Part of a small language model's weights: LayerNorm before each block, a variant of Muon for these matrices.
MLP neurons of a small language model. Each row is named by its layer, matrix (gate and up: input weights) and neuron, and shows model dimensions 544-671. Each number is 500 + 50 x the weight over its row's rms, rounded and kept within 0 to 999. Numbers have three digits each. A neuron's up and down rows have the sign that makes its largest values positive.
After each neuron's rows, "fires on" lists the tokens most often at its 100 highest values on Wikipedia text that the model never trained on.

L4.gate1884:559493480580537450507515512453575557481482510452526506505546579573528560477470487483485543513485414459449516414508445507518392505470445463507548491486516557606490522448537572525460407520498472465456573520508581469539509531512530500491548385477484541631504587459488493488512542571520379530533485479556422472534515522379459488466508493576425499490483573381456508527520516554481510484512
L4.up1884:560420490544595463555539507454461508498512496516555404433554503386497500475526484544503435558531499550515464515592527532476473525554519537516542462510474525405493470520417465529542571379490411467502483479563526558509385511470442435564562499493542515531491500483550545604555469495480568447550522452545571531631478509500458410526516513511457501550500552445429487450467442506542456566590
fires on: ",", ":", ";", "),"

L4.gate2274:587516542479459577419522475553537490497494545483492527512411487363404496594533560435430520576494500498463487397524533484484499577517408538390467570514518507471442490444501467488514381483508511475489446475569495452484541457532536467523591599505448547518503483489464437445468399439521538473514520479580529559437494637435485466503554446510475488538501484485513579502576437449445385508552
L4.up2274:543491562519468467470513495453505486454500490475484474515626554484451509526544482429523516533565527565548436536548507602562457499510534611400532575555496456487460500462438548440506504625452496555430529548491586463459601509469525543564537468423494382459409561545479534490468389459573464534542502519563520464490459537550426506413511528493492509549422558472508613582395574521481513416497
fires on: "-", ".", "==\n\n", ":"

L4.gate258:535480518518482553394508507568411513507467411439523547488486547466518526481553599426490485549425529514557528478499494455412541535561542435365496534516563499535464491490437506529558524489530480531524464458449509536491587412465474448503494370547545506458493445562569534564519505503566489437516570553478537510531506458507514566481478491449487463472477430533485519554443492505491533456459
L4.up258:534515502517535426457444495523527563521413495479456563519407579503558509498512505498388497543512583558521553435482511421479511473532529549487490458500457505528405463444383433486541513509522549463426515486457520473513521444486511408448449513542523513483517552543490486426497509609525553515543528468503401554545575493461466383530497414509481504606518517472490477531452445472510446490566
fires on: "qu", " Qu", " qu", "uc", "iet", "atter"

L4.gate2291:542413533539546470482442476510469486585519474481463455443573531633577459488498564436446474491520553447589457484475401506470537523594510459487502455465552541520618483468434495580483498467555535511536543564491560514454456500479445496535380410586479495567366464466586506545471489480495534508439613529588427517409392533528480555485543524505514461480494537413414389428493458499516557493464
L4.up2291:540533451426482517551517424504591513538487545491555488540510380546567519431481557466617432465510427530494506501524538486551526458521502401548568525517460520557439521451546503511493544449426570490407497537552467393493481488441618553634521499400463610595517541512432572487453446509443465464463560472485456557489425517419494466490508493441519418496546478503559435493521432608597605452432
fires on: " of", " for"

L4.gate1834:514526533484372481482545613592499484495564503548509487499632459475513433439443509497448461502505537484435416510390571585553522577459440490486513414505565515585502583578521529465565508479497589475517537387462525531480487568542493444462542506485511434429537533463520510542493522595446491436599502459548478508457453541496436475546447452430554424480562505323559494536540400626445495586432
L4.up1834:386517505469517602474446558533541507570525563505559463538512455524494433488419535461500484432533463479545423457484473474503565573593457456508458539502512549592423458484448548537473476512486456495600513547429506530423483444529518533497531438378616458426476571461627520487520548455485495508619463531477517449483470473566572487548586557508451479517578488473560447490512461502499504472453
fires on: ",", "),", ".", " Roman", " The"

L4.gate2117:522583498503514442461444484498478565546473454349553447609436444452472515507523568563545542490466535476479495480519444564472553487576398507459527474476531545539524553424496474432519495408551505533523558484485529526531514444493454444521575442553509458509522511471492468593485472527464548551532455516503514535521541481533401478438462524561529459497463532547540477456424500505397539509528
L4.up2117:492531521457497456482506548602497465504513572398644512430503588556480440417519543441475416464494473577425521601492479450539554495497435465571472581454507501475565583485517558487500617547485616527585640539447431490453378455475505514473491446479531417442500521490465595556519494545534415464459432584429510520527580458459381476402531497474455486516502472482528585545504513510413587449440
fires on: "ent", " known", "art", " such", " By", " Chen"

L4.gate3054:523533495455479514500577474561491465494483518536518431412545537482463457494518574481544431634458431522496496488519453492540545533461476516467539541535423453500541556530411523408484527492536490576495551482475408500606425535450547483555494487483495436547614464483492452422554478573550419503453571377543487606470511579544345497449546511544517444344518542588516501481613440470462549533497
L4.up3054:484535544504519535523544508539504478469411563481547560510436504505462486491558525549506517472431504441510506491541420473475518483449482536496555571586526626448528532485553405495499476430474495466417496555539523480471475523511450517505414384565541517442497569536517437432491509522573586451484505529526508597489484446534444589528522387469429434509497527498537402512456474492484568464522
fires on: "–", "urb"

L4.gate774:550573447464524583480514580519494510452479583567513481511521492593577471516495531478491520434597422435537543453457560507597444539525424444508597456480494518489533405539418524479535516420556518534540449447542452484514502528560424500517485422436438464510466506533494467571488511557580508453389644569553419484499426504568396479591520507518535484456547465454479478482401507604520423562554
L4.up774:495499591492478552520500408556515386553523466505497509503466348523565470454537554461508473582514430477527444582473579563469440458425485526535554525474463584565576505523543493457470480471518413594503474499487551420535503524651546485497498509503464503529515426412537481529539469513520420403473609504546481545449565401433508542467456534517476525468473481470519512449428486461474487504520
fires on: " of", " to", " in", " up"

L4.gate67:547490472468469488571616448440419389512512514505481419558489503493487545505569508480516569501566490508406482424522556512521534476449523523472536459392531569514501509547523524470587491470502477471440495583512503415502489521593569484562505480523545547521479484544498433498488562503449463486404525539482496533495565511408494524463593460401496444476461536433598495526494497493560496593461
L4.up67:515479479546535455582568453516417400468455470459420517581526484498552429551519546421470488610566555441550531464515525533546569540477545428424538457500521519475495507527511453545519458471522491454468492474448428468514534605565536531543473537594454489438613427602505446587524500514537554413404495496432530532540537494523401519469464529423587541493516515443507389569512457562566408550539
fires on: "1", "2", "0", " to"

L4.gate2709:404529485433425461482451567551465470511451534470509441520553454513570481494455439490492548503407536498460508457436508536511463555457510429401486521522616463544536439584555492465500626516496541593494602519454519479466455550518475574478464448545628481557502528533503572502441447454500506612486524537555521553449530425466475515463531521436471413473439524433484561498472502544529526430462
L4.up2709:529556440486575545452560568485588465474529552550469488457480494519483411519520528580495465540574551387445469403563473495468576536526526539484474493510527540564417523510489478440499475385500361585646500480468413462530448500548512506512634539471527587530492552497426547503456523522456517521524628490539486537572517448524495499527551474487455604464554384442512458497429510525584525491512
fires on: " The", "The", "\\"

L4.gate2115:511576447526447464457465559398534494464520506476465428493533542508494434544459504524480494529554525451460466439505520506514551453456508503535438518477512505446571558478436561466534609565531455509583630542546476510482465507517483475517450398486523480488602502564569552502514573432510563515536477437471523468576516484429446487515424539515494446514598550536534431522434485487467428559506
L4.up2115:466499603472561534627461573483536417498487455474472527524528466500541527491373499503538456538478506517428526481469567446519438484560548484530442540527415429525500483429536479470570454469464573508536401493540472499386522452426393526452586566530528539491537482491540457467468578532446483569490586381504502474425553468422425553512444469523551474396565536473438552482406523453504579526525
fires on: "en", " Ben", " Sen", " Dan", "os", "pen"

L4.gate226:460509571611454499550524365515548441439540535421479546513453479591515477551485478412516477435555489566515523528563378628434571487509449573437484495613522457529544510555549609446438503499469478546536434518512488464504493513466512474530514597473538495534573486451467463513414487582445485486575540495491444457446526477530538535474572413460520517561513512514387466477426521554609495458458
L4.up226:428404447497469464532466479476454508586544517481479445519492484517506496549581523482473499467528536594564459426587479535467437492537552531564503408535555576465522501518428528422546470530539474540580441578557572454566569483497596571535608543505512452536548485479538483479456483520605473490518587468416496538544519509495478550445513536434524507512383441434546446466509448513558541575543
fires on: " ", " |", "0", "4", "1", "3"

L4.gate1464:500496501496454422443518453486436481491559518539504534406558528481517539471444550481483481570494516503449583491478419463538476545603454436506579492513527515424474614416418486540408534496460466527455497527550491461594521517426525544447527520494470557447503526462473600498440467482581399494533534515487541550511452525436450490620392478560392536617457518410581529517501480452482482502516
L4.up1464:612481495510419374441533479528508506528538377492509530542615402507531490434420490531492485505469446466464560448536474507464432549628506571437538404435541584468548582498496519540468494523516540470551533456539376503512463552462473496511500479476493462505553540533428510507520435559493509601493479525458554490579477524501457443580441567429432569593500513413486479479521492526436516475549
fires on: ",", ":"

L4.gate290:447521457509490507519557469489466500491578523461471505550472502559501452430529538410502527568478576481498580540598521557504495455567496517465508399477497468578491528516546540462505521457505508514541405444564518467561434562551546517480454488417472499486461495496398520530498508449503500567437422594543531471479471453423478467505562447418510501591562484452499497522438476523582494543570
L4.up290:443421564500501478471464418547501605531502457529389462430497468555502546518529450429476388511515490421478462481561491563602468516453438572504547513425496478526584431505536435453489496434545439454437438474552476499483483521447517424536472495510529451455462479556551513510570472494520433529485501478524468531406471431625466465477479556488527466468538513458524535635549506532515484526554
fires on: " to", " for"

L4.gate2252:532476437501514570516510420502483530513516514448537562523411471544494474537482494538430497552566487501452502450383511450443457469598575514414551501576519558523560531473536574607541493530496449506515474479476438447486502520405532491555541518466388489404432567455504527424492528520436446404417545578515500516444525542442546430432560486457531492576557564539400470430586568462452527496421
L4.up2252:538539482464491520504437504505583499373565494399519562448379565524449531486469506511518489480501487413563500523501437516480471450523481443519454468460539506560518529488482447502495571437538473531516538478556475470540508468517520466403534514452511584490466549585457558459612634487452538415590534545440438493413560419484517449410523471470579506456510540558507597637512554488487531406519
fires on: " ", " |", "-"

L4.gate1601:413505508502551424529426416395409408521432419513450570499469459447567432492647453513497384499564593414536480493423508457595476451428499502481575468520506524450568497538471447534491448452484488426485586493547503473405452464522485403478446540545502505531417552496545513526552500481446584463502482599462537581485516448521412480475531520457429472392487444493440519570578510419553491501528
L4.up1601:497469418563570472575486558448572515543555508536539436547471454453539487516509675522468487520442548506460531517460491499540560604488475490443527467461434480488483510488638468458489556438505471423429579514579593454429414535438567543541478454517531519460536501484451519425486519506561421512469506581482532474484481445504495488532574621455500540433512442530489483442417474523535535431538
fires on: " of", " following", " Following", "ce", "Born"

L4.gate2669:485601517527482415546466514516468528603486535478471420550496538593416467475509561455452531495499455546511471506416536504493565422494516535499576462427461516500452600511445442566441513476466516460538388440495525485491478502547610437499488561439500473566459503492552515531435553477521574490499498470548550502561421527424482525521479465522419509478544564392383452480548477450508479463448
L4.up2669:501532447504579531527447572461524600548504516432552480550492572589490504413534437456475543428507507532436460470519500535472489482496506514493564451515516497489431611600561481467517497510453511554486368514533552497487572514543529536566501455493478473547545524504471501482437537500538514535519492584475475493531363502505469556605553496520542569411500533523551448450514517446585552458409
fires on: " in", " on", ",", " by", " to", " for"

L4.gate2346:482595497604531552580489481556455515458501425435429519505539500562521469534495528335474518424513532470552456521484491535582510440430561558501403551510504497553542503399575505501514558481554590474558521489488489441490425508509430538452500537532514502511474531470520451445500536447507539468432493494609504574441473506524503408516522516540477542525499413417499469437455508682510489461462
L4.up2346:520524377513507464572465460523491471483448545452436516514416455522550426489611489526521565443570531543565478539568488601472543472443506540581533538434500510545473557544437510441493454419488523443481581638546467512571445490468477491486491527546519484444547493479534460449439497465492460396518570515534533474569422516450476537518513444396547437502487553497481520500639565564426449490573
fires on: " of", "0", "2"

L4.gate1504:596519511465556535529516426511472464535500476496486539410471546485407408441517534453475575535459504479462488452537545421446503559512467508468531485440515414482490555590483428467463524468439534525532408582543585526508547531526517473429516539553547500488462505513487544460503496499428507442554444538574528552497535471549434462492432573530477500469545479452500481480540387517472515530445
L4.up1504:550427541533538545457535541504430432529502464433602465454554609527484380529479483491557457425438456457498500486393533522557447481533486548431568429507539590575534476507575583478511468488453442550473537505506514520513523450481450585526410449536537609500413485441452571518452497527466478519479542480593463471447463550528496525474502527587573521474603466494505539503453496479566476459492
fires on: ",", ":", ";", "==\n", "===\n", "."

L4.gate292:491565492580490486511561505485572483509530554472494488576421484494550490499444548476513594499560485380551506434429478481559617493518529528502569505443544425559476479546493492450515509527465477496491484409461509484593507529537421418464476555476518552460528519548521532548612487478480561538477540567488527474379546535429530511539530442555534524560581453427600477508499534548410493434476
L4.up292:571480483537426479549555573477545481509382502623504518488497444398438477489537504464515512450497537458620508536489462524553548479444457443558473422533501496565430581410466467509429507514366559553545442500422494532526530536479536487457549526571561484459525535457538516573408487567511491514498582438545531482521557497506516480454442456626559535393467459570429449600419512526507532445603
fires on: " Br", " later", " br", "-", " fre", " Bul"

L4.gate1095:549496490625473560393572464453509581404522535532608562527555598385578402492498576445484521562484465591505509414491601498580499590548529530436572488520491538490467629452508428490479442548471528550484592506490438422561475484481458470496444471485516564470382521552488459445530546464614484502485582549543455600430576559469509469477530557437479508546489521519516518509538563565517520550446
L4.up1095:503511390593580439458556528549500504490505526550522469499474618532589416505471504524414504472473509495533516560462497559522436507418609479516479476499482440512508598450493411441507515547523574542414532529448452531573444529440495539503506434427487515498460474492441598437473515536463553557456589497487490492550556466465542523353494507546447498529540525507548506515523496521491513482476
fires on: " |", " ", "1", ":", "|", "3"